Weights of a small transformer language model.
Size: 16 layers, width 160, 2 heads of 64, MLP 512 SwiGLU, vocabulary 8192, 7.87M parameters.
Architecture: RMSNorm before each block, rotary positions, no biases in attention or MLP, untied embeddings.
Training: a variant of Muon for these matrices, 4557 steps.
MLP neurons of a small language model. Each row is named by its layer, matrix (down: output weights) and neuron, and shows model dimensions 48-143. Each number is 200 + 20 x the weight over its row's rms, rounded and kept within 0 to 999. A neuron's up and down rows have the sign that makes its largest values positive.
After each neuron's rows, "fires before" lists the tokens most often just after its 100 highest values on Wikipedia text that the model never trained on. A number after a token or word is its count.

L3.down433,173,184,209,227,206,216,230,144,175,209,194,185,187,214,176,208,191,165,213,223,205,200,175,196,223,199,203,198,190,174,205,197,207,176,161,222,207,203,206,175,213,195,246,221,232,180,225,169,151,205,180,247,205,193,198,181,195,220,200,167,199,199,195,191,196,203,184,195,196,198,203,198,173,152,180,194,203,187,207,163,217,200,198,182,191,193,198,181,214,208,199,210,177,239,164,227
fires before: " as" 26, " that" 10, " by" 8, " " 6, " in" 6, " the" 4

L8.down511,170,183,244,200,188,183,213,152,194,205,190,215,179,231,177,195,213,220,210,177,184,205,165,193,225,203,201,218,183,211,221,210,197,226,201,230,210,182,195,171,221,194,184,176,211,226,180,218,194,216,192,246,190,200,197,194,189,201,189,199,204,221,165,213,226,205,211,241,191,163,182,179,213,206,194,200,223,189,227,194,225,215,199,189,217,198,152,190,145,212,224,206,184,216,182,205
fires before: " " 48, " a" 4

L4.down118,213,199,238,182,199,215,183,184,151,184,161,193,188,222,199,162,210,220,209,200,178,227,172,215,223,170,198,224,184,204,199,185,233,208,173,213,245,172,179,182,172,207,189,216,204,198,218,206,177,197,215,180,241,220,233,202,195,206,182,192,193,201,197,212,186,201,195,208,189,211,178,211,210,211,202,170,217,221,231,206,231,214,191,180,193,154,222,171,157,172,181,229,218,219,175,236
fires before: " " 57

L7.down151,205,170,186,162,194,237,236,210,185,175,192,194,255,200,225,205,210,208,192,201,184,224,221,185,207,203,183,185,224,186,189,174,170,196,203,213,157,213,212,218,207,191,234,268,226,191,182,226,171,200,192,178,201,209,186,243,196,176,187,183,210,173,187,209,195,213,236,202,189,173,225,190,217,178,183,186,188,198,204,209,204,173,181,226,183,194,181,208,212,214,194,202,173,226,211,208
fires before: "2" 34, "3" 19, "5" 6, "1" 6

L4.down37,182,217,182,210,181,180,204,201,189,177,186,225,209,197,203,225,196,200,220,190,223,200,183,222,204,156,198,225,220,193,194,174,194,193,214,180,206,174,210,251,178,195,174,207,199,198,181,159,198,159,190,213,204,204,197,192,201,175,221,161,202,193,160,209,220,212,199,207,213,200,191,172,184,218,196,172,212,239,203,196,209,197,167,209,228,176,179,190,185,180,184,202,243,204,177,210
fires before: "ed" 18, "s" 14, "ing" 8, "ion" 7, " was" 5, "\n" 5

L12.down71,210,185,212,229,179,163,233,213,178,184,216,211,191,222,192,195,171,191,180,220,211,206,215,219,196,201,214,166,209,220,187,169,212,237,191,180,195,183,207,190,226,177,210,189,235,198,172,210,216,238,181,186,236,186,211,218,189,190,211,190,211,206,202,194,228,197,177,183,222,206,172,212,238,183,199,188,191,221,195,196,255,208,222,177,207,170,197,222,210,216,195,200,187,211,207,176
fires before: " " 60, "." 7, "1" 4, "," 4, "2" 4

L5.down167,204,209,187,207,215,179,187,172,193,242,154,209,193,193,176,198,197,201,188,172,164,170,184,220,202,177,151,205,183,208,235,211,186,210,183,203,198,173,195,167,189,222,224,192,206,218,183,196,192,241,215,162,217,184,220,206,187,249,237,215,198,172,215,198,209,225,197,232,192,190,182,161,223,197,208,226,201,199,219,208,226,195,212,236,198,174,214,219,179,214,177,199,199,203,209,188
fires before: " " 41, " the" 12

L12.down274,209,231,221,233,181,177,266,177,207,216,209,212,194,196,181,164,207,179,181,177,215,194,197,167,177,204,215,180,205,206,192,163,186,230,203,205,200,202,185,184,211,197,217,186,189,205,203,194,235,207,208,185,222,202,214,195,236,213,173,228,202,217,210,210,203,195,190,236,207,217,174,198,213,220,220,191,163,175,220,183,170,205,201,223,192,166,193,219,211,222,197,220,189,202,238,211
fires before: "." 29, "," 17, " for" 6, " and" 5, " from" 4, " on" 4

L8.down216,205,213,188,198,185,195,227,184,224,227,233,228,233,196,173,212,208,199,188,162,202,208,196,216,201,177,217,189,221,213,216,220,185,178,183,194,238,204,172,175,195,199,216,210,209,210,209,185,207,193,188,242,203,170,191,211,190,226,226,206,225,199,201,191,198,173,218,201,181,199,232,210,205,210,186,211,244,202,253,210,230,214,185,218,194,160,193,207,169,227,208,175,200,202,166,204
fires before: " " 54

L2.down172,218,191,237,162,174,207,171,216,180,189,184,217,192,192,207,222,179,234,241,206,204,188,183,193,210,193,181,198,224,182,210,156,176,211,202,184,183,153,221,196,219,191,186,222,207,199,199,181,185,197,205,163,201,174,177,185,223,199,201,170,182,206,175,216,209,216,224,205,196,187,145,250,193,180,202,199,187,181,198,191,226,230,214,219,188,223,186,200,199,173,206,219,228,231,200,181
fires before: "ed" 19, "ion" 12, "e" 7, "or" 6, "al" 6

L5.down81,200,204,241,180,185,200,221,198,214,192,189,205,162,202,149,190,188,186,216,157,220,191,214,183,183,169,219,198,186,200,234,233,225,202,200,195,183,218,207,201,227,175,190,153,211,228,192,209,215,183,177,224,205,200,195,193,193,194,154,211,199,208,182,189,177,200,231,219,157,187,220,205,216,226,208,188,215,186,209,186,217,210,216,219,178,220,196,204,220,202,226,191,188,192,205,193
fires before: "\n" 49, " " 5, " The" 4

L3.down56,174,200,191,211,192,203,207,203,190,204,212,199,213,204,212,196,169,204,197,203,230,213,200,243,204,178,204,212,178,188,204,166,192,207,215,193,198,173,193,190,217,231,215,234,208,182,168,171,200,180,189,182,183,198,203,197,204,217,205,177,222,172,230,176,192,224,182,230,225,217,183,249,205,200,179,184,207,221,184,174,190,259,186,224,231,217,156,188,224,205,208,194,198,201,222,206
fires before: "s" 27, "ed" 12, " with" 8, "ion" 8, "er" 6, "ing" 5

L10.down145,218,206,171,167,218,193,202,199,220,201,208,192,240,174,170,194,170,212,210,189,170,218,207,205,188,214,185,223,211,197,184,177,212,186,184,197,173,178,162,187,206,193,223,207,187,176,210,209,186,206,204,219,194,211,208,206,230,208,183,178,201,179,188,175,207,188,228,169,202,185,219,217,243,207,179,212,192,191,197,214,161,214,167,182,149,179,226,202,243,215,223,175,170,181,205,187
fires before: "1" 23, "2" 19, "4" 6, "5" 6, "3" 5